Part of a small language model's weights.
Architecture: LayerNorm before each block, learned positions.
MLP neurons of a small language model. Each row is named by its layer, matrix (up: input weights) and neuron, and shows model dimensions 80-143. Each number is 200 + 20 x the weight over its row's rms, rounded and kept within 0 to 999.
After each neuron's rows, "fires after" lists the tokens most often just before its 100 highest values on Wikipedia text that the model never trained on.

L6.up116,209,205,200,186,177,229,219,209,177,195,225,178,188,186,184,164,190,175,216,206,223,193,232,199,194,214,201,215,195,183,182,196,210,186,239,221,225,214,213,183,182,223,180,199,196,202,178,227,224,193,211,178,167,176,188,203,156,266,212,173,236,196,192,191
fires after: " a", " =\n\n", " M", "h", " he", " m"

L6.up105,226,196,187,198,206,188,207,240,193,169,193,194,200,200,182,190,221,180,216,218,195,176,177,211,185,191,187,200,186,210,209,204,206,181,197,208,229,225,227,192,224,191,225,237,221,222,193,173,224,190,184,203,161,199,204,225,202,203,169,191,182,182,218,166
fires after: "h", " Y", " Z", "ah", "ak", "ar"

L9.up301,158,231,191,211,204,180,199,206,203,161,187,144,204,182,191,203,198,234,190,184,212,220,210,237,202,200,228,205,211,182,177,157,189,177,223,237,199,214,191,195,207,203,220,237,216,160,202,192,221,171,197,237,208,187,211,176,233,189,235,217,211,187,182,186
fires after: " to", " El", " In"

L8.up27,217,167,197,161,200,228,245,204,223,233,212,187,205,174,183,189,195,150,155,211,210,225,177,217,202,204,203,229,212,152,203,196,179,198,195,209,206,224,219,217,210,167,186,216,227,191,210,157,231,183,215,180,199,228,158,172,201,208,230,210,191,185,211,198
fires after: " m", " d", " M", " in", " "

L7.up83,192,237,214,201,158,205,196,191,179,187,166,175,233,208,203,182,183,189,202,175,236,198,165,212,227,174,225,192,198,180,193,177,193,222,201,157,205,203,228,184,205,184,189,250,187,187,194,183,209,202,214,187,183,230,175,178,190,244,208,193,195,192,167,210
fires after: ",", " C", " c", "ic", "C"

L7.up491,172,201,235,212,227,232,176,186,192,222,181,187,179,195,186,196,238,176,233,225,209,216,153,179,199,240,138,198,198,244,172,228,250,212,207,190,205,191,194,199,212,216,214,186,212,178,164,211,206,184,213,210,197,194,175,199,243,221,170,184,189,173,185,178
fires after: " S", " s", "s", "ass"

L9.up624,170,171,190,223,202,192,232,207,181,246,156,188,181,182,187,173,215,204,246,165,226,221,198,148,253,165,184,187,212,202,202,193,213,216,163,193,211,220,209,209,178,242,208,233,196,200,222,235,221,220,176,174,218,174,210,203,186,201,178,165,198,196,219,176
fires after: " B", " b", "b", " g", " Ad"

L10.up424,244,221,206,183,218,198,238,188,192,187,152,202,214,198,199,182,172,228,203,160,197,220,218,176,224,199,227,230,184,200,184,209,211,214,203,186,245,206,196,203,179,186,181,218,210,198,212,176,185,214,238,186,163,222,217,179,195,206,195,214,206,179,214,219
fires after: " one", " the", " some", " was", " be", "ne"

L8.up222,162,151,205,189,206,185,195,195,238,197,235,191,193,214,194,199,183,172,188,211,178,227,187,196,160,235,199,221,181,218,198,160,217,205,203,201,185,183,187,160,210,183,180,178,206,201,178,158,203,229,195,188,205,244,195,178,244,245,213,200,189,213,212,195
fires after: "l", "w", " w", " pl", " Pl"

L8.up32,192,191,190,198,173,202,186,225,178,187,251,214,237,185,176,213,180,198,178,201,189,201,202,174,176,245,178,193,157,246,232,233,227,193,207,224,202,193,169,201,205,203,216,166,200,155,187,190,238,199,214,214,184,205,224,191,220,200,201,202,205,219,199,182
fires after: " g", " sp", " G", "er", " pro", " dec"

L7.up601,172,220,193,188,219,202,214,196,213,196,204,182,200,210,192,192,210,202,197,189,246,187,213,212,235,206,197,166,178,164,217,224,241,213,214,175,208,227,230,212,188,221,217,195,197,218,184,210,190,194,214,197,175,194,222,171,204,245,194,193,169,214,162,207
fires after: "\n", " is", ")\n", " p", " l", " m"

L8.up65,184,173,194,204,201,218,192,212,205,200,220,160,212,182,167,201,208,173,216,192,202,153,223,191,187,241,178,183,181,218,214,210,207,237,196,170,236,226,217,206,227,175,191,207,208,191,205,221,200,142,216,173,233,200,195,209,249,200,210,187,172,171,180,194
fires after: "5", "6", "–", "3", "4"

L6.up106,225,198,197,210,226,253,218,243,196,183,232,200,173,187,222,204,216,217,170,187,186,205,201,210,204,212,165,184,212,175,211,237,217,200,186,195,224,214,202,181,183,182,221,202,221,211,167,177,231,202,186,192,196,208,187,208,174,188,230,228,198,203,198,210
fires after: " G", " g", " Q", " Wh", "h", "G"

L6.up491,195,202,206,198,196,224,190,178,229,232,172,187,243,221,206,216,198,173,186,183,213,188,209,213,181,199,191,198,189,184,221,179,195,230,210,179,216,196,222,197,191,178,207,186,221,163,198,169,196,195,204,226,170,207,196,235,217,186,205,181,236,161,182,221
fires after: " F", " L", " f", " d"

L5.up23,206,189,223,199,214,213,240,209,195,192,198,201,178,191,186,207,190,205,216,228,204,205,177,194,217,219,211,231,189,186,223,203,140,207,190,177,190,229,247,222,188,190,179,221,203,192,157,168,211,175,201,228,203,235,178,214,197,185,203,227,193,189,230,209
fires after: " D", " th", " F", " R", ")", " ent"

L8.up730,189,227,236,206,203,195,204,248,211,178,218,171,207,223,202,196,197,221,179,208,182,193,214,184,185,203,193,194,177,193,196,198,187,228,200,183,216,204,188,206,203,187,230,204,247,213,177,202,226,160,203,189,195,180,180,191,210,206,200,221,216,185,217,210
fires after: " G", " g", "C", " with", " l"

L9.up732,173,196,191,191,201,181,222,199,227,218,170,203,190,220,225,184,220,212,196,225,219,213,217,212,174,196,172,200,194,180,182,165,203,196,186,223,206,194,229,226,232,200,189,200,189,204,233,196,234,183,217,186,199,206,207,219,171,205,198,144,217,187,215,179
fires after: "h", "ir", "at", "g", "er", "il"

L8.up439,203,207,166,182,181,244,165,189,207,210,211,157,203,193,200,199,186,221,212,190,179,172,190,211,206,167,223,198,190,187,179,212,193,166,196,207,199,193,192,230,204,187,189,211,171,197,183,204,207,184,172,197,219,203,220,206,204,211,224,209,206,183,185,187
fires after: "im", " to", "em", "ann"

L8.up731,197,196,230,230,219,180,190,234,175,150,194,191,195,236,179,164,246,207,174,203,206,170,177,200,191,201,229,201,188,188,191,205,243,193,206,177,218,192,182,235,204,220,184,228,226,174,203,203,182,176,198,185,197,219,182,200,189,166,169,178,228,210,172,215
fires after: " s", " l", "-s", ",", " Dec", " C"

L5.up239,208,213,208,192,184,240,191,205,201,163,179,182,196,201,173,197,182,204,203,160,193,203,215,201,172,198,223,212,208,176,171,181,245,171,173,207,222,169,180,208,206,185,184,174,232,238,201,204,189,198,204,170,247,212,193,213,210,182,235,166,163,175,210,209
fires after: " a", " al", " En", " an", "m", "le"

L5.up741,173,188,197,214,230,189,204,168,210,235,192,203,205,198,203,187,225,218,183,152,179,223,253,220,188,202,225,219,199,172,178,184,197,182,219,181,203,198,238,242,214,198,211,190,216,135,198,202,179,195,222,226,174,189,235,185,208,193,202,167,194,214,186,181
fires after: " the", " f", " in", " v", " U", " In"

L5.up543,179,209,215,208,235,195,194,214,179,238,209,195,162,195,189,200,200,237,190,212,168,202,211,206,203,227,208,198,209,239,191,213,182,177,192,177,203,247,168,171,230,227,191,167,200,184,222,221,197,162,157,209,210,190,193,187,177,219,185,208,214,244,213,173
fires after: " W", "w", "ro", " −", " Ed"

L8.up249,192,201,214,192,202,164,222,197,191,215,178,221,175,210,208,197,210,201,227,213,266,199,200,169,233,172,189,188,172,178,225,218,219,207,189,207,224,167,206,197,223,219,240,234,197,196,212,205,238,186,149,174,203,203,209,222,188,189,174,176,187,184,203,188
fires after: " b", "ig", "B", "D", "b"

L6.up434,200,192,197,182,161,203,209,200,220,215,202,190,218,181,234,196,236,189,200,180,180,195,185,199,228,192,198,197,184,172,241,207,228,159,216,226,230,197,194,231,197,185,216,176,194,220,230,192,177,172,208,198,189,227,220,212,217,198,205,204,182,234,208,161
fires after: " a", " on", " (", "ic", " j", "ican"

L6.up389,201,229,158,206,185,192,203,222,236,202,180,162,246,221,175,206,216,175,200,208,201,216,163,221,202,202,201,216,185,193,220,200,196,198,209,168,205,186,189,195,214,198,240,201,161,169,207,195,161,210,235,216,173,212,186,211,197,207,199,214,217,195,196,208
fires after: ",", " H", " h", "T", " of", "."

L10.up318,193,175,176,233,193,187,178,216,196,212,202,203,239,207,187,213,226,212,181,167,206,209,226,174,257,157,205,180,205,225,194,197,221,172,211,213,187,210,188,212,175,166,218,183,197,195,219,199,186,236,182,227,200,179,213,198,203,199,224,182,201,159,210,196
fires after: " la", " re", " Re", " f", " con"

L5.up161,181,228,171,189,161,208,177,199,169,207,214,165,152,201,189,221,169,207,194,153,208,181,204,248,228,210,221,204,222,183,215,153,202,205,199,195,204,167,216,197,227,215,199,228,193,203,191,209,210,204,186,233,201,173,204,200,179,168,182,211,207,186,192,198
fires after: " to", ",", " am"

L7.up640,229,191,226,202,194,235,212,215,214,177,210,233,218,185,147,182,185,165,191,192,223,198,217,212,198,201,189,159,199,179,199,193,206,195,188,199,196,245,212,230,203,193,168,175,219,205,206,220,207,204,223,229,181,168,175,158,180,198,207,157,202,211,207,221
fires after: " K", " h", " I", "o", " H"

L5.up35,232,169,220,216,189,184,214,189,236,246,185,214,214,181,238,176,183,187,217,207,198,220,222,196,178,187,208,219,172,189,227,214,192,202,184,210,207,165,261,251,163,172,182,180,195,161,197,198,210,191,224,215,199,203,210,203,166,200,204,178,174,208,201,228
fires after: " a", " the", " M", " A", " his", " ("

L10.up725,196,211,194,185,183,203,217,201,216,219,201,244,241,220,209,200,227,207,196,215,181,193,168,209,180,201,190,186,261,201,226,239,221,222,199,195,190,203,161,209,202,218,201,150,210,218,180,210,210,211,214,211,204,208,215,223,190,226,190,206,190,168,157,269
fires after: " m", " bel", " M", "m", "an"

L10.up227,194,209,204,200,212,206,215,187,205,185,199,192,211,215,208,246,170,197,182,190,212,174,201,198,165,197,206,188,227,211,175,249,219,199,205,194,192,235,179,180,205,211,145,230,216,199,186,195,205,176,213,200,194,233,165,164,211,191,204,196,229,193,209,192
fires after: " the", " l", " sp", "The", "p"

L10.up474,224,211,228,168,218,199,235,208,190,203,214,208,199,200,236,158,203,203,173,208,192,183,193,210,228,168,232,169,184,213,214,194,210,175,189,216,209,231,189,214,203,165,174,166,195,170,201,182,160,222,198,193,214,225,201,229,203,218,221,166,213,188,214,180
fires after: " ", " |", "6", ";"

L7.up630,187,196,168,176,201,189,245,191,231,198,199,211,177,187,148,188,186,161,186,154,193,195,213,216,215,216,241,211,203,221,185,169,210,184,229,192,234,191,182,227,181,176,158,191,213,203,230,234,198,201,190,176,209,220,228,213,221,221,206,186,209,213,203,195
fires after: " t", " att", " cont"

L8.up96,188,232,202,165,204,159,209,178,199,184,188,193,181,227,186,200,185,231,197,206,211,200,189,216,196,206,197,192,210,168,203,174,197,220,206,216,225,186,198,194,198,185,257,192,175,189,222,230,181,189,176,233,158,183,207,209,192,213,159,207,205,190,204,198
fires after: " in", " H", " In", " d", " M", "outh"

L6.up504,199,174,213,179,202,204,192,187,171,203,173,216,198,187,204,165,219,254,201,201,198,238,244,197,179,210,216,200,191,185,204,192,215,201,238,188,230,197,190,189,173,208,200,160,222,190,187,188,232,202,192,186,189,180,210,192,230,258,212,204,222,209,190,218
fires after: " was", " is", " the", "The", " a", " The"

L6.up185,240,211,224,184,181,219,190,238,176,195,224,193,228,184,183,167,197,241,217,234,204,197,227,179,160,222,191,183,219,187,159,200,211,198,173,160,229,170,184,230,227,206,194,214,213,202,203,196,231,224,221,201,194,204,205,182,190,205,184,214,259,222,218,205
fires after: " ro", " t", " sc", " g", " count"

L9.up340,251,196,211,246,235,205,185,198,182,191,217,211,166,201,214,188,199,237,178,175,217,180,187,172,213,188,196,204,172,210,186,215,204,193,191,198,221,234,203,201,193,160,177,195,209,224,193,193,212,202,206,207,212,151,196,249,162,219,206,191,173,174,197,189
fires after: " la", " f", " De", "o", " de"

L5.up268,214,234,182,198,202,185,256,173,224,183,218,207,175,170,203,222,221,193,193,198,199,220,175,197,184,184,186,178,201,180,219,181,187,147,223,193,188,188,205,213,204,188,197,246,173,186,218,179,241,164,183,208,169,204,190,235,209,209,188,213,184,219,166,234
fires after: " m", "it", " M", "ult", "m", "n"

L8.up751,192,163,194,202,205,203,207,192,252,193,172,209,227,213,207,191,205,148,194,188,189,221,208,195,181,197,220,192,200,206,202,195,199,213,165,155,200,225,177,153,205,220,183,174,225,181,191,199,175,189,238,219,213,210,179,228,176,222,174,231,232,190,218,179
fires after: " h", "l", " so", "h", " was", " Wh"

L5.up648,193,223,195,180,187,187,269,182,207,168,180,195,194,204,191,183,178,170,197,172,223,222,212,215,179,185,213,197,214,164,198,190,173,217,198,195,181,167,206,183,196,211,200,224,210,166,209,187,203,228,201,221,192,179,173,208,199,188,247,194,208,207,217,224
fires after: " one", "m", " f", " M", "M", " in"

L7.up553,198,213,227,186,178,244,178,221,225,244,194,216,222,175,162,210,201,213,180,216,241,211,220,235,172,143,203,194,175,177,215,185,216,196,162,180,196,215,197,207,229,224,168,211,213,202,197,185,216,203,229,217,191,213,179,173,189,219,194,196,234,211,169,173
fires after: " h", "ic", " c", "ro", " C", "us"

L11.up117,187,201,233,204,190,198,203,228,187,190,202,204,211,223,203,202,205,224,196,255,207,208,199,182,210,200,176,192,181,222,242,229,188,195,178,169,230,203,214,194,226,196,199,214,254,195,180,235,190,200,178,191,197,216,184,219,191,198,205,167,178,176,191,209
fires after: "3", "2", "1", "7", "0", "6"

L5.up19,182,213,200,184,212,227,205,190,200,203,191,248,183,202,175,167,198,220,212,209,161,180,207,185,215,176,227,168,214,206,194,215,208,174,190,173,217,183,201,198,239,231,196,190,183,192,218,188,204,153,198,180,176,210,179,231,218,191,218,223,191,187,217,190
fires after: " M", " t", " m", " T"

L5.up163,185,179,209,212,229,202,191,188,208,225,208,206,189,235,221,180,207,184,191,190,191,221,200,219,174,249,216,197,168,197,208,204,204,205,190,209,211,250,203,176,191,207,210,183,242,208,208,199,170,224,166,185,241,179,195,197,209,202,209,175,219,201,222,185
fires after: " W", "W", " Wh", " w", "h", "ro"

L6.up271,212,248,207,203,197,212,202,220,148,223,173,166,202,207,195,179,213,176,201,203,190,190,236,194,202,181,193,213,196,196,213,185,209,235,194,170,232,185,244,179,226,196,211,189,224,239,185,219,216,213,227,229,192,205,208,174,184,224,180,200,204,188,183,195
fires after: " p", " d", " f", " m", " was"

L9.up543,190,172,224,163,185,206,215,210,205,183,196,188,188,145,192,196,185,202,209,202,196,209,219,220,218,192,176,178,201,197,237,201,164,204,202,196,208,248,212,193,186,200,213,211,177,218,190,165,197,217,213,172,190,224,169,224,188,216,214,211,232,164,204,154
fires after: "e", " sh", "o", " so", " th"

L10.up47,201,211,225,193,191,213,221,240,191,225,173,200,228,176,179,203,228,201,212,215,180,179,227,222,204,192,203,173,198,189,167,181,197,202,188,222,262,231,180,202,198,197,187,219,186,214,190,212,190,188,200,213,205,175,192,174,192,200,193,169,201,176,223,182
fires after: "y", " I", "I", " T", "o", " h"

L5.up112,180,193,178,194,196,190,220,220,201,180,225,221,175,195,212,173,161,227,234,191,180,213,194,222,214,202,231,154,179,201,218,205,243,211,219,189,161,216,204,214,190,207,221,174,194,200,226,201,217,221,159,195,179,224,194,198,199,195,222,193,192,159,192,201
fires after: " D", " d", "D", "h", "en", "16"

L11.up480,194,187,165,247,234,201,201,232,180,230,162,208,157,210,204,191,179,165,187,221,206,197,212,186,162,188,203,185,222,203,204,184,222,192,193,193,213,233,175,235,236,187,218,207,191,222,209,213,219,190,215,190,169,204,199,209,170,227,212,202,210,193,184,166
fires after: "ir", "at", "h", " T", " C", "i"

L8.up127,189,198,217,192,215,198,220,207,200,203,210,208,212,200,215,185,156,160,186,186,208,206,201,196,190,209,250,215,181,238,219,209,213,204,217,238,193,223,198,198,202,193,197,215,221,167,168,207,205,177,186,218,203,201,193,201,201,185,188,162,180,187,181,178
fires after: " |\n", "|", " sp"

L7.up6,189,211,172,202,160,203,192,223,217,221,199,185,233,164,226,193,198,178,211,148,181,183,217,211,184,165,199,238,166,198,203,159,203,160,225,185,222,191,198,175,227,241,212,203,225,194,186,219,192,204,234,171,208,205,164,192,175,224,220,191,169,161,198,201
fires after: "'", " al", " A", "m", "A"

L10.up210,196,202,189,212,187,182,177,216,172,208,203,175,203,191,197,177,209,219,226,182,225,194,211,215,200,192,228,171,209,193,207,194,218,202,177,163,155,212,193,203,204,215,201,176,188,210,208,185,182,224,196,210,203,205,182,211,211,158,232,218,206,168,189,198
fires after: "re", " d", " occ", " D", "f", "r"

L7.up639,200,202,192,171,202,205,205,218,207,187,255,183,197,210,209,187,217,201,211,205,230,207,187,207,207,193,185,159,209,223,208,205,226,194,193,167,207,204,210,191,188,221,180,231,218,191,204,211,201,208,230,201,171,206,170,201,175,206,194,200,250,213,194,202
fires after: " s", ",", "th", " g", " th", " m"

L5.up674,185,187,212,194,195,200,190,186,176,177,206,157,225,183,227,222,208,220,198,225,202,195,216,208,168,251,175,200,165,200,215,185,187,239,214,235,211,191,195,191,194,201,232,197,229,196,191,202,205,181,177,200,212,199,168,235,237,185,217,196,202,176,202,230
fires after: " O", " U", " +", " is", "S", " El"

L10.up354,227,171,205,201,185,206,183,174,183,183,216,206,178,195,179,195,185,222,169,185,184,222,222,217,212,197,173,184,193,224,182,195,218,218,186,207,182,178,187,193,195,192,208,175,195,173,184,194,179,221,234,215,186,224,240,199,181,226,225,250,234,211,190,217
fires after: " was", " t", "at", " p", " were", " is"

L10.up758,186,225,231,168,195,229,159,227,203,183,194,198,193,220,208,154,227,171,170,203,198,184,174,220,205,178,210,226,205,184,202,200,255,181,215,167,253,207,239,205,204,174,169,175,197,179,218,209,193,176,182,171,210,193,195,218,204,223,162,194,216,216,216,204
fires after: " ", " |", " ("

L10.up509,224,209,197,213,202,215,190,219,226,207,221,212,210,213,195,164,195,221,190,220,216,227,198,202,224,198,189,192,192,175,187,190,166,197,168,224,197,209,210,160,216,242,229,197,190,200,237,188,220,218,227,197,173,201,211,185,240,177,209,162,162,207,215,207
fires after: ".", "le", "A", "6", "3", "2"

L8.up509,218,203,166,175,235,218,228,215,223,217,171,234,160,195,183,186,221,235,170,217,222,240,192,189,228,210,181,159,199,170,220,221,187,183,195,200,175,199,200,188,215,173,218,206,228,153,172,196,209,218,197,200,189,209,204,190,169,217,239,217,211,198,197,178
fires after: " G", " R", " ex", " W", " g", " r"

L6.up518,230,222,229,213,190,165,170,207,194,196,211,221,194,222,218,173,211,204,203,184,214,187,190,157,205,194,216,217,159,217,188,237,220,230,186,178,226,211,175,198,243,226,204,205,201,191,169,174,217,229,189,170,215,198,166,203,224,197,211,200,214,195,232,187
fires after: ".", " im", " dec", "C", " g", " c"

L5.up384,234,208,221,244,175,217,181,202,220,180,213,173,188,192,222,205,155,227,214,220,184,184,208,210,203,209,197,184,186,197,210,173,211,231,176,199,213,177,224,203,196,237,228,195,225,217,204,214,211,211,239,215,187,207,176,212,171,201,214,208,195,192,150,210
fires after: " T", " B", " P", " p", " t", "B"

L6.up258,214,213,189,178,212,215,194,201,198,203,208,164,220,207,193,184,243,208,180,209,184,177,186,193,210,219,206,189,213,214,205,208,201,207,216,147,242,234,211,194,182,209,205,205,188,186,217,169,223,224,206,192,176,253,202,186,203,237,191,182,227,202,220,173
fires after: ",", "′", " wh", " th", "aid"

L6.up519,215,170,206,179,143,181,168,199,208,208,202,211,195,169,179,188,202,181,209,171,208,216,202,200,180,196,238,194,198,198,171,205,187,226,195,183,218,227,197,238,200,196,223,184,208,193,194,204,199,217,182,190,200,211,186,246,198,197,201,199,179,204,185,195
fires after: " f", " F", "'", " m", " W", "B"

L8.up390,152,194,182,203,188,136,198,187,197,187,217,237,183,207,154,215,209,190,190,199,212,238,156,208,180,186,200,197,196,206,219,165,215,188,187,236,201,171,214,212,213,189,200,184,215,232,198,181,199,211,239,212,197,213,194,187,239,174,166,201,208,171,214,178
fires after: " w", "he", "w", "at", " e", " con"

L8.up625,188,175,204,222,172,187,239,212,190,201,206,174,236,221,203,180,226,175,186,195,175,209,213,202,206,153,201,177,212,194,216,226,218,216,190,206,200,179,198,214,217,186,181,210,207,200,221,210,168,204,209,175,215,218,222,197,204,203,213,158,214,207,188,205
fires after: " a", " A", "n", "2", "1", " j"

L7.up117,213,192,197,187,150,208,183,210,211,201,219,227,191,185,167,161,165,200,212,178,200,226,176,200,208,180,186,171,256,177,204,212,207,209,194,228,250,201,204,182,207,164,169,213,199,188,209,223,182,208,206,236,204,208,245,203,231,198,221,177,199,246,202,227
fires after: " con", " Con", " per", "y", " Per", " cont"

L5.up657,216,181,191,213,211,225,183,156,201,227,200,227,200,173,186,206,235,203,229,175,191,217,214,202,194,172,200,177,208,182,175,192,218,180,213,214,202,195,212,217,220,245,177,197,224,205,179,238,190,224,196,165,184,232,192,229,183,213,213,198,196,197,193,194
fires after: " b", " j", " w", " t", " m", " W"

L7.up162,188,204,183,182,202,165,218,156,202,227,184,231,190,193,168,215,182,200,187,233,246,185,197,196,181,222,184,218,201,180,189,194,219,199,205,203,197,183,223,198,190,204,170,184,191,205,195,214,206,212,205,241,186,234,186,196,186,189,213,208,181,217,200,211
fires after: " ", " e", " (", " ad", " Ad"

L5.up682,185,203,183,167,217,217,213,194,226,217,188,192,220,231,161,190,211,138,197,203,195,179,196,177,196,196,209,192,184,183,184,209,183,197,203,220,196,219,235,214,220,179,208,219,177,174,186,183,194,216,222,195,182,205,225,194,212,181,248,164,219,205,205,182
fires after: " N", " ", " h", " H", " n"

L7.up581,206,219,194,191,164,178,194,180,216,211,240,201,202,205,201,191,184,225,207,179,204,209,190,208,175,224,165,230,232,198,225,210,202,205,174,206,173,222,205,198,225,159,236,200,196,162,208,181,169,165,216,171,200,200,243,219,166,167,179,214,205,209,180,199
fires after: " f", " ", " F", " p", " m"

L9.up481,180,200,195,185,168,187,222,205,227,212,193,223,191,191,222,183,195,170,173,187,177,216,183,163,180,242,190,179,193,180,225,247,191,191,167,203,201,221,220,203,193,200,228,195,204,183,221,177,185,185,216,191,193,177,190,179,189,199,204,229,192,185,198,201
fires after: " f", " F", "stru", "it", "un", "e"

L9.up442,195,175,172,206,212,219,195,214,205,215,195,227,227,207,180,195,178,229,181,202,157,182,213,227,231,169,240,198,173,176,200,223,192,196,231,217,184,217,220,234,214,209,183,183,165,214,173,234,189,243,174,189,180,206,177,224,221,188,184,208,205,190,210,206
fires after: " c", " t", " C", " The", " T", " P"

L5.up518,187,193,218,163,200,170,223,208,232,249,211,194,210,192,187,198,169,153,179,229,223,187,233,216,208,167,213,221,219,182,188,171,194,216,185,207,218,189,220,208,206,202,198,199,171,178,194,217,204,201,190,180,203,193,204,218,201,213,206,225,210,200,174,218
fires after: " M", " (", " C", " N", " m", " the"

L10.up727,193,177,204,232,217,195,216,175,187,189,190,177,191,188,211,172,188,206,225,232,192,179,192,195,209,190,188,243,221,216,234,181,207,206,176,239,206,181,197,208,194,231,162,256,201,204,147,209,201,210,203,215,227,162,203,232,177,230,168,182,194,203,203,215
fires after: "199", " the", " ch", " B", " b", " his"

L5.up575,188,183,203,219,204,161,191,187,206,220,196,232,224,196,191,161,160,178,179,212,175,198,214,222,211,197,221,240,177,202,209,221,160,186,195,213,184,168,175,191,205,216,179,193,213,193,222,222,212,170,204,184,190,190,175,190,216,186,234,198,205,176,204,252
fires after: " n", " s", " the", " S", " N"

L5.up265,162,185,209,184,196,131,215,193,197,189,234,195,213,210,225,199,192,200,205,237,185,189,172,237,193,208,197,177,197,195,203,238,187,186,197,201,178,166,235,220,168,171,202,200,208,196,192,167,169,184,190,215,199,210,222,236,214,248,191,239,178,177,201,228
fires after: " M", " m", " s", " S", " pre", " tr"

L5.up383,227,219,213,198,218,229,223,171,188,194,195,218,203,191,191,187,250,169,221,215,209,153,192,224,218,199,193,191,201,225,226,193,199,198,237,183,196,189,195,175,191,223,177,197,249,188,196,235,187,189,186,219,228,192,206,220,222,203,192,203,177,233,203,171
fires after: " St", " J", " t", " dr", " Z"

L5.up502,205,211,217,201,202,184,201,177,223,159,197,229,183,211,189,167,203,220,224,202,224,210,148,199,183,229,184,202,172,179,176,184,246,196,215,188,216,238,195,197,213,187,210,212,195,217,195,191,197,208,159,205,197,199,191,180,171,209,171,206,179,199,231,194
fires after: "h", " Y", "z", "uk", "i", "y"

L5.up493,171,178,208,183,183,202,207,211,231,196,220,210,207,189,197,206,214,213,197,232,205,203,183,196,180,205,241,217,221,179,190,192,231,205,167,202,196,192,238,188,206,210,150,239,183,215,187,210,199,164,174,201,187,212,191,210,221,181,219,197,199,183,225,226
fires after: " D", " S", " R", " A", " H", "H"

L8.up31,190,190,200,204,196,212,182,180,192,208,209,195,181,205,176,216,231,206,220,205,186,241,225,203,176,205,176,203,215,224,187,219,196,220,174,191,209,197,231,189,200,203,216,245,210,234,198,205,244,189,177,156,156,207,169,193,194,181,194,166,212,184,185,188
fires after: " s", " S", "a", "w", "W"

L11.up262,187,207,238,166,194,206,206,214,186,194,213,189,183,192,164,188,202,220,197,195,140,213,179,206,179,202,199,209,177,174,212,209,133,224,222,227,214,190,198,197,214,226,212,164,219,211,254,202,213,204,226,217,228,191,206,170,223,162,186,185,177,215,222,198
fires after: " the", "3", "4", "2", " in"